{
  "num_hidden_layers": 11,
  "intermediate_size": 512,
  "hidden_act": "silu",
  "norm_eps": 1e-05,
  "rope_theta": 100000.0,
  "tie_word_embeddings": true,
  "init_std_qkv": 0.0214,
  "init_std_o": 0.00456,
  "init_std_down": 0.00456,
  "beta1": 0.93,
  "max_grad_norm": 0.5,
  "schedule": "wsd",
  "decay_fraction": 0.875,
  "final_lr_fraction": 0.0,
  "batch_tokens": [8192, 16384, 32768]
}
MLP neurons of a small language model. Each row is named by its layer, matrix (up: input weights) and neuron, and shows model dimensions 64-159. Each number is 50 + 10 x the weight over its row's rms, rounded and kept within 0 to 99.
Before each neuron's rows, "fires on" lists the tokens most often at its 100 highest values on Wikipedia text that the model never trained on.

fires on: ",", "va"
L2.up76:50 53 48 59 47 47 48 51 44 41 73 45 48 58 29 61 69 59 51 45 42 57 33 38 51 41 52 57 31 54 34 46 51 65 41 58 46 57 57 46 50 63 47 59 37 39 72 46 51 48 64 45 28 56 36 74 48 49 48 56 36 56 52 37 52 46 54 22 58 42 51 48 37 41 43 38 54 68 50 64 62 62 45 52 91 35 54 46 52 44 63 52 49 56 45 71

fires on: "i", "ic", "my", "y", "a", "ia"
L2.up438:32 50 63 33 59 51 60 49 48 65 38 45 56 53 57 49 43 70 47 38 39 64 51 46 53 62 52 57 50 38 58 49 60 40 56 48 54 54 50 45 41 44 34 39 65 49 37 80 42 56 59 36 47 59 38 54 46 51 51 56 52 30 51 43 42 76 52 50 44 55 36 57 61 47 35 36 52 49 47 44 29 53 41 58 53 58 52 49 22 68 30 50 56 36 57 65

fires on: "s", "ies", "if", "ic"
L5.up163:44 40 63 61 53 41 58 51 56 52 37 50 66 62 52 55 35 56 58 64 46 48 68 58 33 37 53 53 46 50 48 31 36 47 57 51 39 42 46 46 52 37 67 38 64 57 57 52 35 61 62 28 36 52 68 44 20 36 39 38 32 41 36 65 56 51 60 45 34 48 51 43 54 56 38 56 51 65 51 52 51 40 48 58 58 49 68 46 54 47 60 55 52 31 58 50

fires on: "s", " found", "os", "il", "ct"
L7.up441:35 39 56 65 33 41 42 42 55 60 67 51 49 42 47 59 58 46 59 53 57 55 39 66 52 72 54 42 43 40 63 45 47 37 37 63 57 55 46 43 37 37 30 32 39 49 48 57 62 45 52 50 56 53 62 43 45 51 76 54 47 41 66 72 49 61 63 33 48 49 41 51 47 59 32 40 53 40 50 46 42 34 49 56 34 55 57 55 40 47 55 37 42 54 34 64

fires on: "y", "i", "se", "S", "u"
L4.up293:56 53 54 54 50 68 42 57 44 48 54 29 36 43 49 39 36 50 59 65 42 44 52 48 41 49 61 53 38 59 41 57 48 52 43 51 47 61 40 38 38 66 39 47 31 40 57 55 75 57 42 50 60 57 42 40 57 38 49 67 37 53 33 43 47 66 37 57 59 48 40 45 51 49 62 61 40 52 50 49 62 47 54 50 41 52 30 38 43 59 40 48 80 50 48 44

fires on: "th", "n", "ver", "for", "way", "mo"
L5.up66:49 48 57 46 37 45 35 40 59 44 61 36 31 46 35 52 45 53 72 32 45 48 49 49 49 33 48 53 44 53 51 48 53 49 64 52 61 62 48 52 47 63 61 62 54 58 32 30 55 50 37 58 35 64 60 58 67 65 36 52 60 54 31 40 48 57 64 70 49 53 54 40 64 65 54 39 57 50 54 48 56 71 45 45 56 52 46 50 49 64 60 57 31 62 41 68

fires on: "ol", "act", "ct", "il", "lic"
L4.up113:57 50 48 72 31 52 49 45 46 36 64 46 56 50 61 50 75 47 54 50 31 55 58 58 48 41 43 55 48 50 62 54 56 44 59 62 49 47 44 60 55 55 41 53 66 52 57 61 51 62 59 39 39 49 59 53 64 56 48 34 53 47 53 42 55 58 53 40 72 55 49 45 49 51 31 54 42 26 36 43 54 45 59 56 39 41 52 57 39 50 44 61 36 57 32 56

fires on: " as", "ba", "ca", "ma", "ic", " by"
L4.up492:47 51 68 30 59 41 43 65 45 44 60 31 43 63 51 60 61 51 53 36 47 37 59 48 50 37 52 55 51 49 36 45 42 48 48 30 35 49 58 27 41 39 45 54 54 44 42 49 40 46 59 31 41 46 53 46 60 37 53 40 53 25 61 50 65 68 63 49 46 70 64 39 40 50 54 42 58 47 63 42 51 49 41 59 51 47 58 50 58 48 63 51 55 66 50 47

fires on: "ent", "a", "d", "se", "al", "gra"
L4.up238:45 44 54 70 45 58 46 66 57 57 50 68 44 56 41 42 50 47 51 64 50 48 38 49 51 59 64 48 43 35 49 49 42 31 42 51 49 39 28 62 43 55 54 60 48 52 51 50 34 38 53 54 46 65 61 54 61 41 35 50 41 50 62 52 53 54 60 53 41 52 54 42 47 60 36 64 40 38 53 70 54 30 61 59 64 56 48 36 47 43 48 52 64 37 47 56

fires on: "s", "er", "A", "ous", ":", "ly"
L5.up270:57 34 58 59 54 47 47 54 58 70 46 50 55 50 47 39 32 51 60 50 47 30 45 58 58 60 57 32 54 42 52 59 48 42 57 53 27 67 46 41 65 42 48 60 54 41 37 71 47 48 56 39 29 46 51 49 69 47 49 68 42 41 59 35 42 63 37 70 47 49 51 27 57 61 48 56 46 56 52 35 58 51 49 29 49 49 39 72 51 42 45 57 46 62 52 45

fires on: "ing", "re", "d", "me", "y"
L4.up2:50 47 47 34 63 61 40 33 71 57 39 34 59 50 56 43 53 48 58 43 44 51 55 43 50 41 47 46 43 45 48 59 65 39 45 57 62 45 73 60 45 56 33 47 51 33 68 49 51 31 42 37 42 45 54 57 37 48 72 56 43 38 55 82 54 50 46 57 41 56 36 58 51 49 56 48 49 50 59 57 59 32 42 42 42 33 63 40 53 48 62 50 59 59 47 57

fires on: "ch", "d", "p", "sh", "th", "che"
L2.up193:63 26 29 30 61 49 38 45 54 46 58 49 48 60 38 43 53 31 54 37 45 43 54 33 56 47 56 74 37 41 62 49 67 37 63 45 32 50 61 58 48 50 61 50 42 60 40 54 58 53 66 57 48 51 58 49 43 61 27 32 56 41 36 44 49 59 47 52 44 43 40 41 42 52 60 48 61 47 55 47 57 63 68 61 52 64 25 48 69 53 53 61 55 58 49 26

fires on: "d", "or", "lo", "do", "c"
L2.up230:54 40 30 33 59 57 47 58 41 30 62 48 57 45 44 57 35 48 38 39 34 50 40 62 51 48 53 64 38 47 51 50 41 30 42 53 41 63 70 54 40 42 53 47 51 47 45 33 45 42 43 59 52 63 63 53 57 47 51 53 45 45 51 52 38 60 66 60 52 49 41 45 63 64 53 73 53 56 39 30 52 48 74 49 50 63 62 58 54 44 57 49 65 53 40 38

fires on: " of", "gin", "tic", "th", "id", "ite"
L4.up270:30 48 47 56 49 37 64 38 68 46 60 51 67 61 50 58 44 43 62 43 64 45 55 56 56 42 52 54 58 44 45 36 54 48 51 57 43 49 45 46 35 47 60 46 57 58 74 44 44 65 47 44 27 44 64 46 48 49 80 52 44 46 59 63 52 45 44 42 44 55 57 60 37 72 43 40 64 54 37 41 53 63 62 56 37 54 57 45 50 29 70 59 38 61 40 47

fires on: "y", "end", "d"
L5.up103:49 55 56 33 44 50 45 62 42 59 54 38 63 56 40 45 43 50 38 40 46 46 69 49 38 45 52 34 68 35 51 30 33 59 60 53 50 55 33 45 55 44 56 46 40 53 46 67 60 51 48 48 36 53 58 41 59 49 62 71 43 48 23 52 41 45 47 35 47 57 45 51 51 61 38 42 40 50 51 43 57 56 59 63 51 58 35 52 43 68 58 36 60 51 48 55

fires on: "as", "s", "al", "ar", " August", "il"
L5.up281:53 49 67 43 51 46 66 67 56 45 58 56 43 51 58 41 56 70 64 50 40 56 40 58 50 42 46 50 39 47 39 33 53 54 56 41 39 39 55 47 42 48 40 53 54 46 62 74 52 34 58 41 28 68 52 66 45 44 59 49 48 58 59 49 48 64 64 54 51 59 64 59 41 43 44 34 60 63 40 60 59 51 58 44 30 58 49 38 57 48 50 51 41 44 44 71

fires on: "r", "y", "ud", "er", "od", "ber"
L2.up308:42 58 43 57 39 62 54 71 43 55 46 49 57 44 63 63 21 36 32 46 64 58 49 62 32 51 33 42 56 37 42 31 59 44 53 36 56 47 60 45 42 64 45 45 62 65 31 65 61 37 38 55 54 43 54 52 40 63 50 48 43 42 49 56 44 66 51 45 47 72 52 24 46 58 46 51 43 41 49 51 72 51 44 44 53 49 38 68 34 60 63 41 62 45 40 56

fires on: "y", "ce", "d", "u", "w"
L2.up236:55 53 48 37 29 51 48 37 33 54 36 46 36 44 58 63 44 41 50 59 34 35 55 67 31 26 36 71 45 47 50 43 70 39 52 68 43 41 49 52 54 55 47 52 38 59 40 53 57 53 54 58 38 46 50 68 53 42 60 63 46 41 55 53 55 53 78 46 55 48 34 45 66 51 49 60 46 58 25 53 47 56 62 50 44 43 30 41 52 39 47 59 69 46 46 46

fires on: "ing", "struction", "es", "position", "ident"
L5.up454:56 46 54 61 66 50 67 48 51 62 62 49 47 53 59 65 48 53 35 65 56 46 53 52 31 55 38 66 51 37 55 55 75 50 34 45 31 51 56 54 31 51 40 52 54 50 50 57 44 52 56 62 44 47 40 46 57 41 62 66 52 38 60 53 56 45 48 30 49 51 42 60 44 41 50 50 55 52 65 47 54 41 51 62 50 36 80 49 32 62 43 50 39 57 67 46

fires on: "ol", "lic", "ic", "il", "mar", "ci"
L2.up39:61 54 46 39 29 54 59 63 62 52 54 49 42 53 51 30 62 35 65 47 61 48 34 36 72 51 35 56 46 70 50 43 52 64 53 49 48 20 64 47 52 50 47 39 56 41 55 47 48 40 67 60 44 59 44 46 46 62 48 34 38 51 63 46 34 62 50 37 55 51 67 53 66 50 46 55 37 32 60 36 46 46 54 45 47 46 41 60 55 51 55 64 65 54 52 43

fires on: "n", "or", ".", "ar", "k", "av"
L4.up349:67 47 59 46 61 62 53 61 52 47 40 39 57 45 42 61 35 39 34 46 53 60 52 68 54 59 46 61 50 43 54 65 63 44 40 55 47 34 62 53 34 37 48 42 48 50 53 51 37 45 63 46 59 61 53 48 48 50 51 41 42 59 58 28 44 59 53 64 65 36 56 58 69 64 58 49 61 48 56 69 42 49 69 46 44 55 41 52 51 47 44 46 55 62 43 63

fires on: "al", "ol", "er", "va", "li"
L2.up20:47 70 50 42 48 35 58 56 28 32 41 49 52 36 55 48 66 50 57 48 54 33 40 44 37 52 33 60 53 69 54 40 55 51 29 53 33 41 46 60 62 33 43 47 47 46 51 49 44 41 48 64 49 44 47 37 56 36 57 47 46 46 46 58 36 53 52 48 49 52 56 47 36 47 24 60 41 69 45 32 27 57 43 50 61 61 52 56 40 55 47 62 44 65 44 46

fires on: "al", "st", "se", "er", "ing", "s"
L2.up483:62 42 49 69 46 33 60 67 48 49 56 35 54 61 56 60 57 27 45 50 68 49 52 67 60 43 43 43 67 50 47 59 50 27 38 38 48 48 56 71 47 40 65 53 48 62 54 49 59 64 70 44 47 57 43 44 46 58 56 67 51 44 66 56 47 50 59 56 35 43 52 38 39 39 52 39 66 58 47 55 36 42 47 60 42 48 35 39 54 30 47 50 46 65 61 45

fires on: " he", " He", "t", "y", " It"
L5.up91:46 44 54 44 58 52 40 66 54 47 45 64 46 40 34 49 67 58 36 64 62 34 56 42 59 54 23 65 40 51 50 56 48 47 38 50 43 59 53 50 62 66 46 50 34 52 28 59 41 36 33 52 49 44 52 42 42 44 62 63 51 41 54 44 32 50 69 53 63 52 48 60 47 31 33 54 49 44 25 49 40 56 44 60 58 51 43 54 59 52 43 43 69 56 37 56

fires on: "s", "ic", "id", "ab"
L4.up358:59 39 59 53 79 55 39 34 51 65 56 42 61 58 38 48 39 56 57 50 67 62 33 56 57 47 64 54 57 42 46 33 59 54 49 57 40 42 59 40 48 55 53 69 66 29 43 56 47 41 56 41 31 58 42 51 37 46 56 58 40 51 49 61 54 73 37 52 54 22 47 35 42 64 48 51 54 60 66 65 27 52 42 63 22 45 70 48 47 52 59 54 44 43 53 38

fires on: ",", "o", "mer", "h", " (", "u"
L7.up107:55 37 54 60 64 44 36 52 31 57 50 42 67 41 56 68 24 52 48 40 42 37 58 29 38 53 49 48 54 39 52 52 44 56 48 53 72 39 36 60 48 46 60 48 54 50 56 51 44 43 46 39 41 61 49 61 45 47 51 37 59 70 48 44 49 36 36 59 56 45 28 46 73 56 39 59 47 57 56 59 40 68 47 42 62 44 55 60 50 55 59 58 47 56 45 41

fires on: "y", "ow", "t", "d", "ig", "ph"
L2.up106:38 60 49 57 59 52 35 35 64 57 47 40 23 64 39 47 62 47 47 70 45 46 37 52 26 39 54 45 69 38 65 39 47 70 49 62 49 59 59 45 58 56 44 34 61 38 55 45 44 40 37 45 52 60 52 55 42 49 46 51 43 44 39 54 68 55 62 65 51 68 39 47 42 45 50 32 57 37 50 53 49 54 40 49 60 30 64 54 41 61 41 58 64 46 55 60

fires on: "al", "a", "us", "l", "li"
L5.up247:38 49 61 42 73 40 46 38 52 42 55 50 56 44 49 37 46 53 61 56 46 54 63 58 59 37 57 42 45 54 49 33 42 60 31 52 62 54 53 24 56 42 55 45 60 52 50 74 53 32 31 58 71 58 41 47 52 43 46 43 50 50 69 46 62 31 55 50 40 45 38 46 40 51 50 38 28 51 52 39 60 57 59 55 69 73 34 52 56 47 49 62 62 52 53 46

fires on: " Re", "re", " re", "ve"
L2.up511:55 39 60 39 68 47 54 49 54 42 43 68 58 39 38 53 52 55 43 40 46 52 56 61 56 50 35 58 46 51 51 35 50 58 49 52 60 42 59 66 46 36 49 55 40 42 57 54 52 44 56 66 42 42 58 40 37 43 50 57 45 58 51 63 44 44 28 53 48 39 56 65 50 45 56 51 43 42 62 34 41 61 55 58 37 41 55 53 53 48 32 49 69 49 58 42

fires on: "t", " st", "ed", " St", "n", "en"
L7.up142:41 38 44 41 43 47 54 39 38 57 61 60 49 57 39 48 67 41 67 43 56 43 48 54 54 56 41 51 45 29 49 62 66 28 55 53 54 60 41 46 59 41 69 58 60 41 52 59 60 49 45 43 53 50 59 53 46 63 32 35 64 58 50 44 58 57 36 50 52 50 50 46 48 49 48 43 43 41 59 67 51 41 53 41 45 73 63 63 54 37 56 49 46 50 48 55

fires on: "a", "s", ";", "us"
L4.up145:47 60 59 51 41 45 48 47 52 48 38 57 52 45 35 44 51 42 56 55 51 50 43 64 33 63 44 65 46 67 29 44 46 36 53 63 59 45 52 57 59 55 42 55 56 27 36 60 61 36 50 41 39 55 62 40 60 37 52 44 37 55 49 62 45 42 51 61 43 50 38 35 49 45 37 58 39 63 55 63 75 59 54 61 46 72 62 52 57 62 60 58 29 50 53 43

fires on: " of", "ed", "li", "ful", "com", "al"
L4.up371:52 47 66 44 48 38 56 64 60 39 58 44 46 36 42 53 50 43 55 59 49 57 62 57 45 68 45 43 66 47 49 48 55 39 52 63 53 49 43 59 59 54 72 35 57 46 46 35 50 40 60 45 52 74 57 35 52 30 44 36 45 58 39 50 45 39 33 42 58 40 64 47 43 54 34 40 42 61 43 43 60 73 68 51 52 54 55 51 44 43 55 56 52 49 67 57

fires on: "on", "y", "ty", "ex", "ion", "20"
L2.up409:41 54 52 38 46 57 68 45 50 41 40 51 63 47 34 50 50 63 58 39 65 40 35 56 54 47 59 44 67 39 43 72 46 33 49 57 31 35 60 59 50 48 59 59 55 60 45 59 63 51 50 33 38 47 56 40 52 35 61 53 53 47 45 48 49 71 47 42 40 58 54 43 42 24 72 39 52 42 63 51 39 58 61 29 65 56 42 52 53 46 51 44 48 39 53 56

fires on: ".", "ian", "re", "und", "n", "y"
L2.up286:49 57 57 62 55 47 58 49 39 24 49 38 49 44 49 50 37 60 44 33 51 61 65 58 53 74 46 43 58 45 42 48 73 50 51 53 50 59 73 55 30 54 50 54 51 43 49 73 66 26 69 46 44 34 44 50 35 69 62 48 55 44 58 61 41 49 45 46 44 54 47 43 59 44 56 39 56 52 42 57 41 63 66 35 24 56 48 48 42 48 61 39 41 55 36 30

fires on: " be", " was", "s", "ed", " He", " he"
L7.up462:63 47 42 49 59 46 56 60 42 45 44 47 56 62 40 56 61 45 42 48 50 40 39 52 36 51 42 51 42 53 47 42 55 35 67 61 51 53 51 73 54 68 35 48 46 50 40 49 46 44 32 51 50 58 48 48 45 47 51 47 35 66 67 37 52 58 59 64 60 62 61 61 55 57 55 58 46 29 50 46 67 70 65 59 54 48 43 59 65 29 70 44 48 40 40 52

fires on: "\n", "t", "ing", "ug", "at"
L7.up13:54 51 42 42 39 44 48 64 42 47 62 64 31 50 45 56 41 52 43 33 41 48 66 35 55 50 24 44 42 36 70 65 66 40 46 28 40 56 36 70 50 40 56 52 45 32 56 45 38 37 53 60 50 44 31 42 60 58 63 48 45 41 84 52 50 55 52 36 43 46 59 49 38 44 42 48 58 51 56 53 45 45 50 52 44 52 48 48 28 50 56 45 39 57 58 52

fires on: " and", "mo", "n", "os", "tt"
L5.up312:43 47 67 45 30 67 37 44 43 44 56 44 54 54 53 46 43 42 71 42 49 64 65 45 60 48 54 53 51 65 77 47 55 46 41 36 51 34 57 53 59 61 61 46 43 61 42 42 27 49 64 60 53 62 43 57 51 62 37 43 60 50 52 31 41 43 38 60 67 51 56 60 68 44 48 46 57 45 41 45 52 44 28 49 50 58 62 35 40 52 57 48 43 51 53 54

fires on: "e", "n", "re", "ent", "a"
L2.up33:49 75 30 25 40 56 45 60 54 60 54 79 47 49 46 61 55 49 55 43 39 61 45 63 38 34 47 39 53 42 36 43 51 54 57 60 49 51 33 54 61 75 59 47 34 56 50 51 43 33 51 39 43 57 63 64 65 52 53 46 23 51 42 41 65 57 51 71 55 50 74 44 44 59 56 42 49 34 36 51 54 47 61 59 50 51 61 50 55 40 47 49 54 62 49 46

fires on: "l", "lo", " The", "or", " E", "la"
L7.up84:43 44 52 31 49 52 32 68 59 39 50 32 58 42 46 47 37 49 37 35 45 49 45 47 32 54 47 61 70 57 29 48 52 35 51 53 55 56 50 50 56 61 54 57 50 54 45 58 44 44 47 46 56 69 57 50 67 61 63 55 44 42 50 41 52 51 56 39 71 62 66 44 52 51 57 56 46 50 53 48 47 40 55 56 64 49 48 45 41 45 40 60 47 59 58 42

fires on: "ing", "o", "aged", "ed", "id", "ea"
L4.up426:61 43 48 52 51 30 57 39 38 45 48 32 33 43 46 54 44 44 34 59 32 40 47 69 33 54 40 47 56 49 38 41 63 57 42 66 46 60 43 53 35 52 64 58 60 45 39 70 34 52 56 59 53 41 46 35 52 68 50 56 68 38 40 39 48 68 57 45 33 66 58 76 37 30 36 46 43 46 67 33 52 55 47 57 43 42 61 49 42 43 71 53 50 42 56 57

fires on: "d", " but", "w", "lo"
L5.up493:53 43 42 56 38 50 17 64 38 49 55 54 56 62 45 48 53 44 58 55 51 64 56 45 62 40 54 52 52 48 48 43 57 44 32 56 51 49 52 34 48 58 61 82 47 43 46 53 43 45 72 65 44 49 51 46 58 58 42 35 32 59 56 52 41 44 34 59 50 68 58 56 59 50 64 61 52 47 36 53 63 38 49 59 37 43 60 36 33 58 52 71 47 54 40 58

fires on: "s", "on", "ed"
L4.up61:47 48 63 54 60 57 50 39 29 48 44 35 56 59 49 42 45 43 54 56 63 45 46 68 56 47 56 48 54 28 50 76 37 33 45 50 67 56 56 68 58 47 61 45 48 32 45 47 57 49 44 44 46 65 55 49 49 67 41 60 51 45 48 39 57 59 47 50 33 73 55 38 65 53 50 39 56 38 62 40 46 37 49 32 55 49 35 56 34 48 42 63 43 70 46 67

fires on: "if", "mp", "an", "il", "en", "un"
L5.up239:33 55 59 57 40 53 47 46 59 63 46 57 61 60 47 51 48 35 60 46 39 58 37 42 43 54 51 46 38 69 62 40 61 50 52 63 51 53 48 40 65 72 55 37 46 58 49 52 37 58 48 45 36 47 54 37 48 26 59 44 44 54 52 71 35 54 43 42 46 52 56 61 37 49 48 44 49 55 66 62 35 55 45 35 43 45 50 48 37 68 56 49 55 64 48 44

fires on: "i", "y", ".", "l"
L2.up199:50 38 54 42 38 56 42 48 50 54 39 56 47 31 42 50 45 45 38 63 57 26 36 49 59 71 52 55 61 47 68 43 40 56 57 55 50 62 46 47 36 37 45 39 33 46 43 48 47 59 40 35 56 50 41 49 56 52 53 59 40 56 32 54 52 44 55 48 46 61 39 62 61 63 44 71 58 55 64 46 48 64 55 51 40 55 49 54 33 65 41 23 70 35 57 56

fires on: " a", "u", "e", "o", " same", ":"
L7.up481:60 59 65 66 51 60 38 50 55 56 48 52 57 32 58 54 41 48 49 66 54 44 47 65 69 47 43 54 51 63 65 44 42 48 58 36 70 66 24 33 52 52 53 51 51 47 69 50 34 49 63 43 54 63 56 50 44 53 46 51 40 70 44 42 57 44 55 63 44 38 31 35 53 35 53 50 37 37 58 42 43 59 31 39 55 62 58 50 53 40 41 55 48 57 41 46

fires on: "ow", "y", "end", "ing", "d"
L2.up334:42 43 47 49 54 54 47 37 62 67 68 40 50 55 28 46 36 44 40 61 47 49 39 46 49 45 52 60 53 32 50 71 73 48 66 41 38 54 73 58 57 62 42 59 54 46 50 47 48 47 43 67 34 59 55 41 46 65 68 45 45 63 42 62 40 58 51 46 37 45 46 51 38 23 50 53 66 37 47 58 56 66 55 34 47 46 59 62 53 53 41 46 52 36 55 52

fires on: "v", "ed", "and", "d", "n", "mo"
L7.up33:32 52 51 46 44 62 45 43 44 51 40 56 68 36 36 59 32 50 50 29 50 53 56 53 42 49 61 75 48 44 50 42 38 58 48 52 47 51 61 51 62 51 60 37 52 44 51 49 44 69 40 53 36 39 61 42 44 34 63 48 31 36 41 42 30 63 54 56 53 59 39 55 41 50 49 44 49 39 57 36 47 55 45 51 70 45 85 55 44 40 61 55 41 55 58 39

fires on: "s", "al", "ar", "p", "in", "ch"
L2.up255:63 43 32 57 45 30 50 59 47 37 40 61 65 51 56 49 41 47 52 49 58 53 39 47 36 48 52 43 47 44 43 33 49 33 78 54 50 39 70 53 35 23 47 59 41 45 55 45 57 63 64 41 42 58 48 53 54 57 35 48 44 55 54 55 56 40 53 71 61 42 53 47 62 49 71 41 58 50 58 67 54 52 35 60 59 66 28 48 50 52 52 46 41 48 58 46

fires on: "v", "s", "ab", "oc", "iv", "er"
L5.up498:51 43 50 85 55 38 53 48 53 64 59 53 44 42 38 50 36 44 42 62 52 45 60 53 53 52 54 36 57 43 52 48 26 62 49 53 40 54 54 47 51 47 50 53 51 48 47 67 54 37 49 51 39 61 48 46 44 64 33 53 64 29 37 57 42 55 43 60 55 49 48 41 55 43 51 46 57 48 58 51 49 50 44 41 58 56 41 47 50 44 39 51 48 64 38 61

fires on: ".", "d", "ol", "n", "w", "-"
L7.up468:43 46 52 45 43 76 46 53 49 26 47 64 55 59 39 70 51 58 64 41 42 52 59 49 51 54 49 57 45 33 60 66 31 38 39 40 56 56 50 47 50 50 56 55 65 45 34 51 48 48 64 61 48 42 64 36 43 52 42 35 37 56 40 57 45 56 44 52 69 62 64 53 60 36 44 61 55 41 52 55 38 58 39 53 64 50 51 45 45 39 38 48 43 66 60 43

fires on: ",", "o", "go", "age", "vi", "v"
L5.up389:51 58 50 52 42 63 51 55 37 54 44 33 56 60 32 48 37 57 44 55 51 38 39 66 40 32 42 52 57 56 44 46 35 50 60 59 43 49 64 38 52 51 54 51 37 47 63 42 59 65 59 51 49 48 48 41 44 44 43 51 46 58 45 34 48 34 48 55 57 44 53 33 58 65 47 48 52 67 45 52 46 51 40 31 67 53 59 39 44 50 33 63 50 53 46 52

fires on: "ill", "re", "Re", "ar", "ell", " re"
L4.up241:60 55 30 59 51 50 49 43 61 41 48 74 48 52 45 46 51 40 42 60 51 70 66 39 64 64 42 43 48 56 26 46 32 44 42 55 55 52 40 47 52 47 41 45 71 48 36 57 60 33 42 47 43 54 43 45 45 43 54 55 62 68 56 43 60 48 38 46 40 42 63 70 55 53 64 44 51 44 73 38 40 61 37 59 50 46 34 49 46 37 44 66 49 48 52 65

fires on: "d", "ph", "y", "l", "che", "al"
L2.up327:45 41 48 46 39 44 55 52 50 45 41 52 43 49 41 51 48 39 42 57 46 45 60 39 61 37 45 52 67 43 58 59 79 48 63 46 27 56 64 47 54 54 52 62 40 59 49 50 36 53 50 59 58 46 74 44 26 53 61 39 39 28 52 50 47 49 61 59 34 64 50 57 57 44 24 48 51 43 43 41 76 48 58 48 55 39 49 48 59 60 50 28 62 64 40 32

fires on: "u", "ir", "y", "ar", "an", "i"
L5.up358:34 39 65 55 45 44 39 64 53 49 54 44 59 42 56 60 45 67 50 56 56 65 62 51 40 35 43 61 31 50 60 57 46 52 52 40 66 43 35 60 46 43 37 47 60 55 58 51 44 30 34 61 58 59 65 52 54 39 60 59 29 40 44 54 40 58 36 70 42 47 48 37 39 48 61 53 32 61 43 43 45 67 53 58 49 42 34 35 37 64 55 56 43 50 49 47

fires on: " to", " an", " we", " one", " or", " a"
L7.up119:59 44 63 49 72 42 51 58 29 61 55 24 55 49 72 59 39 56 39 60 38 47 56 32 58 50 51 60 63 51 62 48 55 43 36 77 39 69 52 50 38 23 43 42 48 56 53 59 43 43 71 54 40 54 50 57 40 47 51 49 51 59 47 38 53 40 44 41 49 53 40 65 56 64 55 54 55 61 42 61 43 59 58 54 68 44 49 44 45 46 47 48 32 49 44 44

fires on: " a", " an", " Do", "en"
L7.up360:59 40 61 48 60 45 62 45 35 35 49 38 45 48 57 48 47 51 56 50 40 41 55 43 48 53 43 59 65 48 52 53 45 40 58 66 75 73 39 43 47 41 51 53 35 44 48 54 47 47 57 80 36 45 58 47 53 64 44 49 50 66 55 45 52 44 42 63 54 50 42 76 63 37 58 36 48 53 72 59 53 61 52 59 52 55 60 45 50 50 45 62 40 51 71 56

fires on: " of", "li", ",", "ar", "al", "l"
L4.up354:50 58 62 48 46 33 67 60 38 45 53 44 56 41 43 39 52 49 37 50 51 47 40 43 42 35 63 52 47 53 38 41 50 64 33 43 54 59 47 31 63 42 61 50 50 36 65 58 42 41 61 44 42 47 60 40 21 42 70 40 36 60 61 52 38 44 29 45 51 58 62 50 58 55 36 41 37 58 54 63 54 65 74 59 58 64 40 32 54 40 54 54 53 73 56 49

fires on: " a", "g", "s", "==", "th"
L7.up390:54 41 52 60 43 51 47 63 61 49 51 64 67 62 46 53 29 44 54 45 63 59 57 53 44 46 53 55 66 48 77 51 32 43 50 64 31 66 48 57 52 62 44 56 57 43 46 42 52 64 64 47 60 37 45 55 44 42 23 67 29 48 53 72 49 39 54 27 49 46 24 67 51 44 53 43 37 49 51 53 64 61 38 38 43 51 52 53 57 56 49 42 59 48 48 52

fires on: "le", "ence", "re", "id", "ide", " of"
L5.up182:43 51 34 53 29 68 35 44 75 68 42 37 59 78 33 52 41 55 48 62 62 35 43 53 47 42 56 46 43 51 48 52 36 53 63 56 53 47 42 60 28 45 48 47 49 56 47 61 33 61 39 36 47 54 63 52 46 42 70 49 41 36 40 59 53 52 63 61 31 48 40 48 69 53 54 51 50 41 36 51 58 70 36 45 38 38 51 34 54 40 55 58 50 54 51 43